{"n_layer": 11, "d_mlp": 1280, "vocab_size": 8192, "activation": "tanh_gelu", "norm": "layernorm", "norm_place": "pre", "init_std_qkv": 0.0272, "init_std_down": 0.0, "lr_mult_qkv": 0.7, "z_loss": 0.0001, "train_tokens": 285400000}
MLP neurons of a small language model. Each row is named by its layer, matrix (down: output weights) and neuron, and shows model dimensions 160-287. Each number is 50 + 12 x the weight over its row's rms, rounded and kept within 0 to 99.
A block is one neuron, or neurons of one layer that tend to fire together. Before each block is what it responds to, as a language model described it from the Wikipedia text at the highest values.

Responds to: Verb after named subject
L6.down321:39 41 44 39 55 70 65 76 34 41 45 38 50 68 61 52 57 63 45 58 61 48 55 34 60 28 73 39 39 35 60 68 62 47 37 49 34 57 61 46 64 48 57 52 49 29 40 39 79 32 52 44 71 33 52 56 45 70 47 56 55 42 58 49 50 53 48 55 37 57 55 42 45 14 49 64 52 41 39 77 44 61 44 39 25 51 60 54 56 40 46 36 44 58 38 52 56 73 36 49 76 32 54 52 51 67 76 44 44 60 69 42 42 54 47 61 53 66 52 42 45 22 27 62 35 41 51 52
L6.down862:54 53 44 62 65 47 39 71 63 33 48 43 60 45 30 49 60 51 80 55 55 40 42 23 43 39 49 33 37 46 44 37 59 45 58 47 31 57 66 49 60 43 44 36 49 37 43 56 47 33 63 45 50 65 51 45 48 58 45 58 34 41 57 57 84 50 51 36 64 29 47 34 68 39 36 51 48 58 41 59 73 63 36 60 47 44 44 29 47 55 59 48 76 47 52 58 54 48 37 36 59 69 43 69 53 41 54 37 53 40 50 50 54 68 54 49 29 52 31 53 51 53 71 76 54 72 38 72
L6.down1033:27 64 27 67 48 61 51 70 61 38 47 73 44 36 34 54 42 68 57 72 46 49 44 39 44 44 31 42 48 49 69 28 47 61 57 52 65 63 44 60 55 39 64 58 87 36 50 63 63 37 38 40 76 68 40 68 60 72 40 74 46 46 25 43 30 42 35 21 45 48 44 50 60 57 59 70 54 69 43 53 65 54 38 60 43 63 45 45 74 52 37 43 35 46 33 47 63 67 65 54 49 58 54 50 55 20 42 52 59 55 42 46 62 63 20 53 42 44 42 40 54 54 35 37 58 46 13 31
L6.down1098:65 49 51 59 54 63 78 50 49 57 48 61 49 76 53 44 44 71 45 45 65 25 58 48 46 20 43 49 72 44 57 43 37 37 49 46 54 60 46 44 45 56 61 43 61 40 57 41 77 41 41 61 69 49 37 58 45 46 38 37 50 47 65 65 38 62 70 57 42 59 56 42 53 45 43 58 32 56 46 32 64 66 44 55 22 54 54 68 63 58 46 47 32 71 59 67 35 58 48 59 67 32 66 53 76 49 30 47 52 49 59 29 60 58 51 32 59 56 48 57 32 61 56 26 45 51 50 57

Responds to: Indefinite article "a"
L6.down121:51 30 40 51 51 41 48 27 42 54 53 55 49 52 50 40 26 35 57 47 31 67 47 47 51 53 29 55 51 65 54 57 52 37 51 64 44 61 35 40 65 57 45 51 24 51 45 53 62 56 53 57 51 54 62 47 35 67 64 33 44 23 58 53 52 40 50 40 47 56 48 32 56 60 32 52 46 46 48 35 37 58 57 52 63 64 48 57 56 59 67 41 70 52 48 65 21 48 60 60 37 43 51 47 60 70 62 60 30 73 71 45 46 52 46 31 32 58 52 66 44 68 37 41 59 53 44 25
L6.down341:54 38 25 38 48 51 80 47 49 53 66 51 40 47 60 58 51 39 54 51 54 72 65 44 44 60 50 52 53 57 14 37 48 49 60 40 45 48 38 57 62 71 56 57 56 33 63 36 76 52 16 53 31 40 58 46 44 45 49 38 39 40 40 79 59 55 62 37 51 72 38 30 42 37 56 81 54 45 49 60 59 60 72 55 47 43 46 48 73 37 31 38 51 56 56 45 34 42 51 66 56 55 52 29 64 47 49 35 64 56 48 58 41 50 51 77 58 63 54 38 48 34 45 37 65 47 65 46
L6.down342:50 40 59 42 46 59 61 36 62 46 62 65 35 58 38 63 44 63 59 57 67 47 78 44 60 71 36 48 60 78 52 14 63 55 64 29 50 40 34 51 54 67 81 50 62 88 61 58 64 35 36 62 46 48 28 69 57 58 33 30 48 57 48 81 48 55 34 45 55 53 69 31 71 60 32 38 73 29 62 59 45 63 60 40 43 35 52 51 46 39 30 41 47 54 47 60 37 59 51 57 44 57 77 35 59 46 37 65 47 41 49 58 51 54 51 32 46 47 50 54 62 63 46 38 56 58 61 34
L6.down1070:71 56 39 50 32 47 47 61 26 41 73 45 48 70 43 57 59 37 46 47 49 45 51 48 49 43 35 42 55 68 67 51 44 49 46 42 47 64 40 36 41 63 39 70 37 47 68 51 27 46 61 38 71 58 56 42 43 70 36 39 50 66 58 40 64 56 56 57 41 28 68 47 38 39 43 27 56 50 46 66 18 47 68 46 48 45 45 50 47 51 64 56 36 69 36 74 61 38 88 37 35 52 38 30 31 44 61 49 36 58 36 53 48 42 61 44 44 35 53 61 49 49 82 64 44 54 65 61

Responds to: Mid-word verb fragments
L5.down34:56 64 25 46 28 59 46 50 57 40 41 44 25 35 53 51 37 65 38 41 57 51 51 41 38 33 67 47 37 47 49 47 54 54 44 62 52 43 48 52 42 38 39 44 60 67 54 55 66 62 52 55 30 59 47 42 47 54 57 32 34 45 26 40 56 28 42 67 49 37 63 49 64 62 59 60 45 48 63 53 29 40 46 41 60 52 61 31 48 51 50 49 41 36 64 37 54 38 51 52 41 63 58 61 55 42 30 42 45 55 63 53 59 52 54 59 87 34 62 42 53 47 40 81 52 64 36 56

Responds to: Structured-list item starts
L5.down808:34 35 63 35 50 53 54 45 58 56 47 28 59 51 59 51 36 39 34 46 36 46 31 68 71 44 35 68 32 47 21 44 53 61 31 47 43 69 35 61 59 31 53 43 55 54 60 76 43 44 64 42 54 60 54 67 79 57 62 32 61 66 62 56 48 32 60 41 45 30 43 39 56 38 43 58 31 36 49 63 56 70 52 58 44 61 58 38 42 50 55 46 45 67 56 51 58 47 27 49 50 30 61 41 71 38 67 40 46 41 55 64 33 42 47 67 64 36 63 52 61 41 37 53 76 53 43 45

Responds to: Auxiliary after subject
L5.down1202:53 75 36 52 46 38 76 44 58 41 56 28 57 33 40 37 50 61 36 64 32 63 43 78 70 68 75 46 50 47 72 56 44 29 38 46 51 76 51 50 44 66 36 15 65 54 40 60 57 56 48 47 61 53 48 50 48 46 52 55 31 54 65 47 46 50 69 57 61 43 66 54 30 50 39 41 42 41 54 40 30 51 74 74 68 56 53 47 71 69 64 50 35 55 50 30 55 53 58 49 61 63 38 66 43 63 70 53 64 45 53 49 51 52 35 55 40 55 67 35 64 45 53 53 47 36 56 68

Responds to: Auxiliary verbs after subjects
L8.down355:50 51 50 64 48 60 49 70 51 24 56 40 67 61 54 54 46 53 48 50 72 39 71 48 48 30 46 40 43 33 26 44 44 65 50 60 65 54 70 47 52 45 45 43 30 48 75 51 90 47 40 61 60 48 62 40 53 51 31 40 52 58 49 42 54 52 51 45 49 27 57 40 79 44 30 39 42 61 37 44 57 43 40 34 50 38 49 55 60 70 60 42 42 44 33 51 45 56 53 38 68 27 46 53 59 60 46 66 38 38 62 66 53 57 69 51 45 46 40 40 34 62 71 51 44 48 63 60
L8.down575:45 40 54 33 39 57 67 47 74 58 56 44 56 47 44 40 61 42 33 65 71 63 65 54 62 57 42 70 51 51 32 68 45 52 52 36 69 79 51 30 58 44 28 57 06 44 53 43 25 61 38 41 59 40 47 53 33 46 50 36 54 36 53 41 72 34 55 50 66 34 50 51 32 33 37 40 43 31 44 59 47 42 38 37 60 41 41 53 32 45 18 47 61 52 33 31 61 52 66 57 66 42 47 44 44 50 36 51 43 47 31 52 60 50 43 45 56 46 50 49 59 66 51 48 18 48 60 61
L8.down779:53 60 65 63 53 67 39 48 29 47 46 67 66 42 44 40 58 54 51 48 34 45 54 50 31 48 36 24 16 65 48 56 51 66 71 63 44 64 73 24 48 38 41 52 47 50 51 37 18 49 62 54 50 38 50 38 68 38 65 45 68 18 47 41 71 40 68 39 53 34 65 68 66 59 31 62 37 59 40 46 37 43 34 28 60 62 37 54 64 43 45 61 69 65 59 47 34 60 55 39 30 59 57 57 40 58 48 36 39 50 48 57 66 64 56 30 44 65 65 46 57 54 59 48 51 29 58 57
L8.down1145:51 54 53 44 54 50 45 51 53 59 30 57 50 42 76 46 35 55 45 63 65 46 55 59 46 46 36 44 66 64 39 41 80 34 52 60 54 40 60 46 38 48 42 52 69 54 59 53 71 33 49 67 60 48 58 51 35 62 51 66 46 44 49 52 50 39 46 37 54 45 59 42 56 51 43 38 71 31 65 53 52 70 40 52 65 66 72 47 56 62 51 50 48 52 30 41 30 54 35 49 50 58 28 66 35 60 24 49 48 46 60 41 69 41 48 68 34 49 66 42 55 27 57 44 28 48 53 49

Responds to: Verb endings before objects
L8.down98:56 54 58 69 54 64 42 41 62 63 67 39 57 39 55 53 57 42 57 53 29 45 55 36 38 60 65 48 45 64 49 62 54 22 48 55 57 43 57 67 44 65 63 61 60 31 53 53 49 45 24 69 41 43 49 51 37 40 41 35 59 45 59 51 61 47 43 68 44 56 56 43 54 50 40 52 57 54 50 56 70 39 63 47 48 62 46 44 47 65 50 26 44 44 39 46 61 47 61 38 46 46 63 38 55 44 49 51 66 36 48 44 62 55 51 54 53 73 41 38 58 44 54 47 11 58 46 47
L8.down472:58 51 33 43 61 54 55 52 45 53 52 58 53 66 39 56 50 47 34 61 47 69 45 54 33 51 65 36 29 60 46 75 48 66 42 44 61 39 79 49 88 62 37 50 55 54 37 47 61 70 42 50 44 47 36 47 54 40 77 41 67 41 30 41 57 54 53 54 53 43 59 25 40 52 51 56 56 41 39 73 67 54 41 55 35 41 38 39 69 65 54 47 56 49 50 40 53 39 49 63 57 66 79 41 77 45 46 53 28 51 33 45 70 43 62 42 47 35 41 47 42 42 53 60 27 53 79 64
L8.down1128:46 53 54 21 30 69 48 38 56 15 46 36 47 43 42 63 30 54 59 62 41 48 30 46 57 36 37 70 68 45 37 57 48 70 42 59 62 46 36 46 60 49 48 38 42 59 51 49 45 56 60 56 77 63 60 46 63 53 55 34 46 43 60 36 57 67 60 32 59 42 39 53 53 39 40 34 48 47 43 55 51 52 46 50 50 62 80 29 60 59 62 54 69 80 60 48 53 30 66 61 46 53 49 63 53 53 53 47 41 39 34 41 47 70 63 50 28 43 57 39 55 45 42 51 67 23 52 42
L8.down1135:47 65 52 70 81 57 35 54 65 39 32 60 52 52 18 64 41 43 35 64 58 68 61 76 45 42 27 48 62 56 40 57 56 55 39 47 27 57 60 55 57 30 37 45 44 63 47 58 80 25 46 47 68 40 49 69 54 45 66 50 40 59 36 50 33 63 76 63 33 42 58 33 45 65 54 55 49 61 56 42 32 31 55 42 60 56 69 54 42 42 68 47 58 52 45 49 51 48 42 50 49 57 57 54 38 37 65 57 51 37 46 50 65 38 14 48 37 48 61 37 48 49 42 48 52 53 21 58

Responds to: Paragraph-break newlines
L6.down469:55 45 31 34 52 60 40 38 17 56 37 50 63 31 60 41 70 55 83 25 42 50 35 48 73 66 45 32 53 50 58 51 59 27 54 59 57 40 52 66 53 43 33 54 45 54 46 58 46 35 59 32 61 44 64 42 63 34 56 62 51 73 32 63 53 71 62 58 64 53 67 41 58 59 39 77 53 82 51 43 56 48 70 46 52 30 49 47 61 45 58 32 64 65 50 51 51 62 57 35 46 49 52 40 64 54 61 45 69 42 48 64 50 38 69 49 35 59 39 47 58 45 49 51 50 50 22 26
L6.down750:48 31 45 28 40 46 49 33 57 54 39 49 43 59 52 42 44 45 51 35 61 34 61 54 47 68 55 58 18 72 38 66 44 49 65 52 45 65 18 40 45 41 62 59 45 66 49 40 50 28 60 56 47 52 32 56 46 38 50 41 58 52 57 64 59 56 52 66 46 41 36 57 60 31 51 62 45 36 56 59 50 75 48 45 52 50 52 39 51 37 32 32 55 52 34 37 61 48 59 28 66 45 52 31 54 49 71 50 67 74 52 51 62 75 64 54 36 47 52 35 53 54 39 53 56 50 30 27
L6.down768:49 40 62 69 59 53 58 65 47 33 58 37 55 46 65 68 41 42 82 57 41 63 59 32 47 83 47 43 58 33 58 51 58 49 49 68 39 33 58 44 51 58 51 46 46 49 65 52 48 33 46 53 39 65 50 62 62 57 82 47 45 38 62 37 56 58 66 63 65 39 51 51 48 48 47 57 66 39 36 50 33 63 67 55 44 67 45 60 33 41 68 52 44 40 46 43 50 47 45 36 34 28 45 55 38 54 84 48 73 61 69 55 47 43 75 75 48 45 47 50 55 28 48 52 48 40 62 31
L6.down1154:55 47 54 61 70 45 46 51 57 51 53 51 62 58 57 28 51 52 72 35 53 62 20 55 64 72 43 58 50 59 53 39 47 45 55 54 48 48 51 47 48 38 48 43 46 45 59 59 54 37 38 38 56 56 46 50 73 39 76 35 40 54 42 70 50 40 67 47 31 45 60 43 45 51 35 75 51 69 51 43 44 45 79 57 62 40 43 42 55 63 43 38 44 35 54 44 65 63 63 36 43 39 50 46 35 45 71 58 55 64 53 35 60 53 50 53 53 59 43 59 44 35 47 38 51 50 48 36

Responds to: Early word-piece continuation
L6.down72:50 41 43 42 55 45 53 45 61 76 61 49 22 45 51 67 52 58 69 66 67 58 55 37 64 29 90 40 52 62 52 50 38 40 47 21 48 42 38 56 36 48 62 37 71 56 70 46 37 38 23 63 48 55 59 62 59 56 22 37 41 61 43 56 44 55 71 46 58 52 44 75 51 37 49 56 51 39 48 51 52 52 61 71 56 42 33 43 39 52 68 48 55 59 58 56 62 36 33 19 45 73 54 64 56 76 41 40 54 43 47 42 50 38 60 36 64 36 43 38 35 51 48 40 51 58 60 40
L6.down586:45 33 60 73 51 42 59 55 29 53 54 60 55 67 44 59 23 52 61 31 71 61 49 45 51 38 48 61 59 28 81 34 75 41 54 41 52 43 37 69 38 51 70 36 45 50 55 47 70 41 41 48 36 49 45 50 38 46 41 49 40 41 39 58 47 58 62 51 31 47 44 62 59 53 51 79 64 74 56 27 64 50 42 58 57 44 49 38 24 66 57 36 58 41 44 55 33 38 27 48 50 77 32 46 53 49 48 37 65 66 70 70 57 32 51 52 72 39 40 57 51 55 59 42 47 58 53 60
L6.down615:45 56 49 78 44 51 50 76 68 53 51 44 61 39 59 39 46 46 54 81 31 49 63 47 47 51 48 35 38 65 31 35 64 45 47 58 59 86 42 70 61 54 39 67 40 31 50 48 38 59 55 35 68 58 53 50 57 60 49 24 42 49 35 37 55 58 48 15 48 62 34 55 50 37 74 63 40 54 55 51 61 35 47 38 32 55 52 33 63 78 45 61 56 34 43 70 48 67 51 38 68 47 68 59 38 80 49 57 34 58 54 51 51 58 37 66 75 35 26 62 42 56 41 45 50 37 44 36
L6.down822:56 49 52 52 51 54 45 63 25 49 49 58 50 46 50 57 40 58 73 47 37 38 40 40 52 25 56 38 52 75 61 50 51 58 24 25 40 32 87 52 55 33 45 45 44 54 42 48 60 39 54 60 45 42 55 54 47 39 48 48 41 35 48 47 48 64 38 61 45 66 51 62 25 38 51 65 60 78 42 69 64 46 60 54 46 24 57 49 56 44 56 52 59 57 51 35 38 34 41 53 30 62 43 41 46 63 30 51 44 42 51 55 62 50 63 43 45 60 46 51 39 41 41 55 43 44 49 36

Responds to: Boundaries between paragraphs and list items
L5.down298:74 55 49 47 37 51 26 43 34 39 31 47 45 56 45 48 49 59 62 32 62 57 39 42 61 53 57 51 36 50 42 45 32 49 56 51 56 53 46 58 27 53 76 49 43 59 62 65 42 35 53 27 19 64 45 38 56 40 52 73 30 70 61 53 49 47 37 53 56 51 79 57 55 41 34 45 19 56 38 46 42 42 48 30 53 76 46 58 84 28 51 43 59 56 48 50 51 35 71 60 30 53 59 45 53 48 37 49 66 51 82 48 59 48 68 28 39 52 34 52 67 39 59 64 55 45 41 40

Responds to: Mid-word syllable fragments
L6.down761:45 33 45 64 57 45 76 61 52 84 47 42 31 44 67 44 49 55 32 63 30 53 77 39 52 49 42 41 48 51 17 36 39 46 45 52 42 49 45 53 55 65 53 74 45 46 64 49 52 54 55 29 63 66 55 25 59 45 44 44 28 63 40 75 17 62 61 59 46 49 59 51 50 54 38 46 37 56 58 43 41 45 60 70 43 42 52 35 31 57 76 56 67 44 49 66 41 51 34 83 77 46 85 48 41 57 62 44 54 40 38 49 62 59 44 59 62 41 46 41 64 51 51 35 61 56 58 47
L6.down788:45 36 63 43 42 47 33 32 51 46 58 29 40 46 51 76 54 38 64 49 49 47 41 49 35 44 31 70 46 59 51 54 62 47 46 70 65 57 50 16 52 32 62 35 56 50 53 57 53 61 59 40 53 52 64 60 77 42 58 61 45 51 68 26 54 45 57 34 50 45 67 64 32 42 43 59 22 58 51 23 37 52 46 50 52 23 67 59 30 36 63 25 59 67 59 36 43 54 65 42 49 57 47 70 34 62 48 49 43 66 52 61 56 54 49 41 35 38 33 59 56 53 57 38 57 43 46 59
L6.down936:59 53 53 41 51 48 60 36 58 13 48 46 49 42 40 73 63 68 57 30 57 48 31 77 61 50 46 31 41 53 72 39 43 42 47 47 57 46 61 48 50 44 59 53 54 68 78 43 79 41 49 67 47 45 37 58 74 45 39 65 27 52 52 56 37 62 64 33 39 29 48 71 39 59 59 49 39 28 51 41 64 52 34 56 52 55 53 55 50 45 36 29 33 68 49 43 53 32 61 58 58 47 52 64 44 52 33 47 63 57 43 63 52 50 49 45 32 34 22 53 48 52 60 28 45 49 32 43
L6.down1214:53 60 57 60 18 71 38 29 49 49 25 43 50 66 55 52 70 40 53 39 57 60 60 39 46 52 45 51 40 51 32 71 57 36 48 38 51 43 50 73 38 63 57 22 51 38 48 54 58 56 39 66 46 53 62 31 51 49 68 59 33 64 40 42 57 30 38 30 62 36 35 64 30 64 50 39 31 46 47 52 44 48 59 28 72 54 52 64 55 51 62 57 51 53 68 55 39 26 67 42 52 37 63 52 59 57 52 76 48 49 48 40 59 56 57 40 42 45 50 68 73 38 57 52 62 44 55 40

Responds to: Indefinite article "a"
L8.down201:59 41 60 54 52 54 57 37 52 40 55 63 54 39 36 63 29 68 46 53 44 48 64 46 33 51 30 23 53 55 41 34 56 48 64 48 57 63 56 45 70 46 62 59 44 52 35 52 56 63 48 49 59 47 51 67 54 66 61 63 42 51 30 53 47 32 29 42 48 32 53 46 55 48 47 23 60 37 54 35 34 54 40 51 68 40 23 42 62 46 68 49 58 55 25 42 59 59 66 63 81 66 65 58 38 56 28 52 44 44 53 48 56 74 54 32 51 61 51 66 40 55 60 34 46 60 71 45
L8.down353:42 55 45 61 46 38 56 63 33 52 40 53 69 52 45 61 36 60 53 54 52 39 58 58 60 64 50 49 73 66 42 28 66 33 51 58 51 42 61 56 65 48 65 75 55 79 66 59 42 36 32 77 50 36 47 47 50 40 45 31 36 36 44 62 42 44 39 48 34 51 55 78 81 58 05 54 48 43 30 52 48 56 59 43 41 40 58 63 56 43 38 50 46 39 49 35 45 48 50 43 40 48 38 34 55 64 48 52 54 49 59 64 59 47 49 23 76 63 33 46 66 61 45 56 52 38 55 56
L8.down1029:44 39 78 50 43 58 44 53 51 40 61 48 49 46 34 65 66 59 52 62 42 55 47 62 78 35 48 64 51 52 67 39 56 35 50 37 62 53 51 50 52 50 77 72 46 42 52 63 62 65 28 54 49 18 59 53 29 51 53 50 70 32 53 47 48 41 31 60 51 45 42 47 65 45 38 55 22 63 47 55 16 50 53 44 51 47 59 53 55 38 68 54 62 50 53 63 61 53 74 51 56 50 57 55 52 41 35 49 45 56 50 56 42 66 70 38 49 50 47 39 45 44 52 44 54 64 38 69
L8.down1053:29 54 33 60 47 37 43 52 52 46 52 54 62 61 51 47 44 43 30 51 61 37 50 48 67 50 43 40 43 65 58 54 24 48 50 48 54 41 61 58 52 51 50 47 51 62 54 56 10 63 53 67 56 64 76 39 56 60 59 52 27 43 38 67 52 30 60 55 77 38 54 67 40 50 28 62 44 52 46 59 26 49 50 44 57 52 51 53 54 44 70 50 54 34 42 67 49 51 49 47 47 61 53 31 46 51 48 20 67 50 42 63 50 56 52 40 69 33 43 58 64 41 55 57 72 47 43 62

Responds to: Indefinite article "a"
L5.down614:36 62 54 37 42 62 56 44 78 53 58 40 62 30 37 69 39 40 55 54 31 51 62 56 36 58 66 53 66 63 56 53 37 56 55 46 55 63 54 44 75 65 54 49 68 84 46 59 32 48 41 47 68 36 49 70 64 48 48 57 51 57 34 42 68 57 33 43 59 33 55 47 58 60 39 62 54 24 64 51 58 43 61 62 40 38 54 47 42 37 45 45 30 65 47 43 33 60 48 52 74 55 68 59 38 42 47 76 51 52 60 71 56 56 25 46 64 44 56 47 36 56 29 42 51 54 55 35

Responds to: Mid-word pieces after a capital
L8.down244:63 45 66 38 42 47 51 31 52 45 59 47 47 52 52 62 63 78 53 48 39 71 65 66 53 42 52 77 66 55 28 33 57 42 52 34 60 48 55 52 56 49 56 46 46 45 55 40 28 38 50 26 57 60 44 40 51 45 40 29 58 60 47 60 45 29 43 46 25 55 30 25 62 30 59 60 54 27 56 63 58 43 34 38 51 54 55 68 42 37 38 56 40 52 52 42 56 33 66 57 49 50 31 46 54 54 67 47 55 39 62 47 48 43 14 59 52 52 70 49 74 39 74 58 39 59 51 69
L8.down722:52 50 67 42 56 64 57 61 36 51 45 41 56 47 68 54 54 46 45 77 37 48 54 55 41 46 71 42 46 54 26 46 48 56 29 35 43 45 45 58 38 47 35 33 70 63 58 13 07 24 42 55 48 56 47 27 47 21 54 38 56 47 52 51 40 36 54 48 44 77 66 48 45 40 58 47 36 70 59 43 47 42 64 58 47 56 61 51 34 59 63 41 45 57 50 48 55 41 43 51 46 35 67 65 60 63 47 68 56 59 39 64 59 47 49 46 42 67 70 38 30 57 45 40 51 65 57 38
L8.down739:41 74 34 36 47 67 50 58 53 59 43 56 41 27 62 57 27 42 72 65 40 74 57 66 43 69 34 65 62 45 55 46 45 45 46 59 53 59 47 49 55 53 22 42 59 47 59 32 35 58 36 53 55 42 62 26 65 42 54 51 59 45 57 48 62 59 45 60 43 48 62 44 35 46 53 69 38 57 23 44 60 45 64 61 55 43 50 47 58 39 52 64 49 53 52 47 35 47 45 51 64 57 61 48 56 49 65 45 41 50 58 51 46 60 52 28 33 54 70 31 45 49 46 35 66 53 78 55
L8.down949:70 61 47 66 46 66 51 28 62 42 43 29 50 45 37 57 54 68 43 48 48 55 45 38 53 53 40 63 67 49 54 36 54 65 43 47 12 55 51 38 42 55 34 50 61 70 66 43 22 44 47 58 57 45 63 28 69 45 59 60 37 44 47 51 46 47 50 44 53 74 24 44 65 47 39 49 41 58 41 68 37 32 35 84 54 81 60 62 44 62 55 59 53 67 56 56 50 34 42 64 40 40 30 62 53 53 55 59 50 34 58 34 51 36 49 59 34 47 61 45 38 42 45 53 72 40 47 53

Responds to: Paragraph break tokens
L8.down101:50 61 52 34 71 50 43 60 50 52 50 58 33 66 54 58 52 41 42 58 65 37 42 67 44 43 36 41 61 31 52 65 42 49 61 60 44 42 65 48 70 45 40 54 84 68 67 62 49 48 29 40 56 38 47 58 71 51 68 33 39 52 54 51 56 53 56 50 37 41 43 69 40 43 59 41 61 44 58 36 30 47 56 33 49 63 75 48 68 42 70 37 66 32 35 53 46 48 39 57 53 62 41 28 15 50 50 41 66 42 64 77 61 53 62 42 58 38 75 47 42 38 67 61 51 37 31 40
L8.down435:32 54 47 69 46 45 53 41 54 59 53 46 41 57 58 34 64 58 33 68 51 64 47 51 35 51 40 49 41 56 56 46 41 45 48 38 40 76 53 46 43 56 22 53 65 48 59 53 86 57 60 39 39 41 66 47 43 51 58 41 50 39 51 59 49 33 48 52 52 39 13 44 61 52 42 52 48 57 39 64 47 49 64 62 66 55 67 38 67 55 54 35 49 42 53 63 42 46 55 45 64 58 28 50 57 43 57 29 40 51 58 42 32 48 54 37 77 36 49 52 35 40 47 63 54 44 47 46
L8.down727:64 43 59 47 34 58 51 60 40 51 50 49 64 65 46 66 82 65 61 57 58 38 60 56 64 21 70 53 54 59 48 68 48 57 62 48 52 65 27 40 33 44 66 51 52 42 40 49 58 55 45 48 58 44 68 44 42 51 31 55 47 50 49 46 41 80 42 30 33 36 39 47 45 72 35 52 47 63 58 61 51 23 39 46 42 42 54 56 56 58 48 55 66 40 50 50 50 63 69 57 72 49 32 31 58 46 42 71 67 60 57 50 35 68 68 56 33 61 57 72 48 82 32 40 69 53 47 47
L8.down875:54 50 34 63 47 49 58 55 39 44 55 53 61 44 48 48 46 50 50 39 45 39 59 54 48 45 33 56 35 64 53 38 52 47 56 53 36 34 67 57 42 64 52 49 43 47 54 55 85 37 40 64 39 46 51 46 64 49 42 56 47 57 55 67 57 55 56 67 64 70 47 43 47 49 34 49 66 52 57 57 30 45 54 51 43 57 21 33 66 62 59 47 51 71 49 57 43 63 36 49 47 48 67 34 42 43 51 25 73 44 50 40 54 41 39 52 45 41 46 56 36 44 42 55 36 73 48 50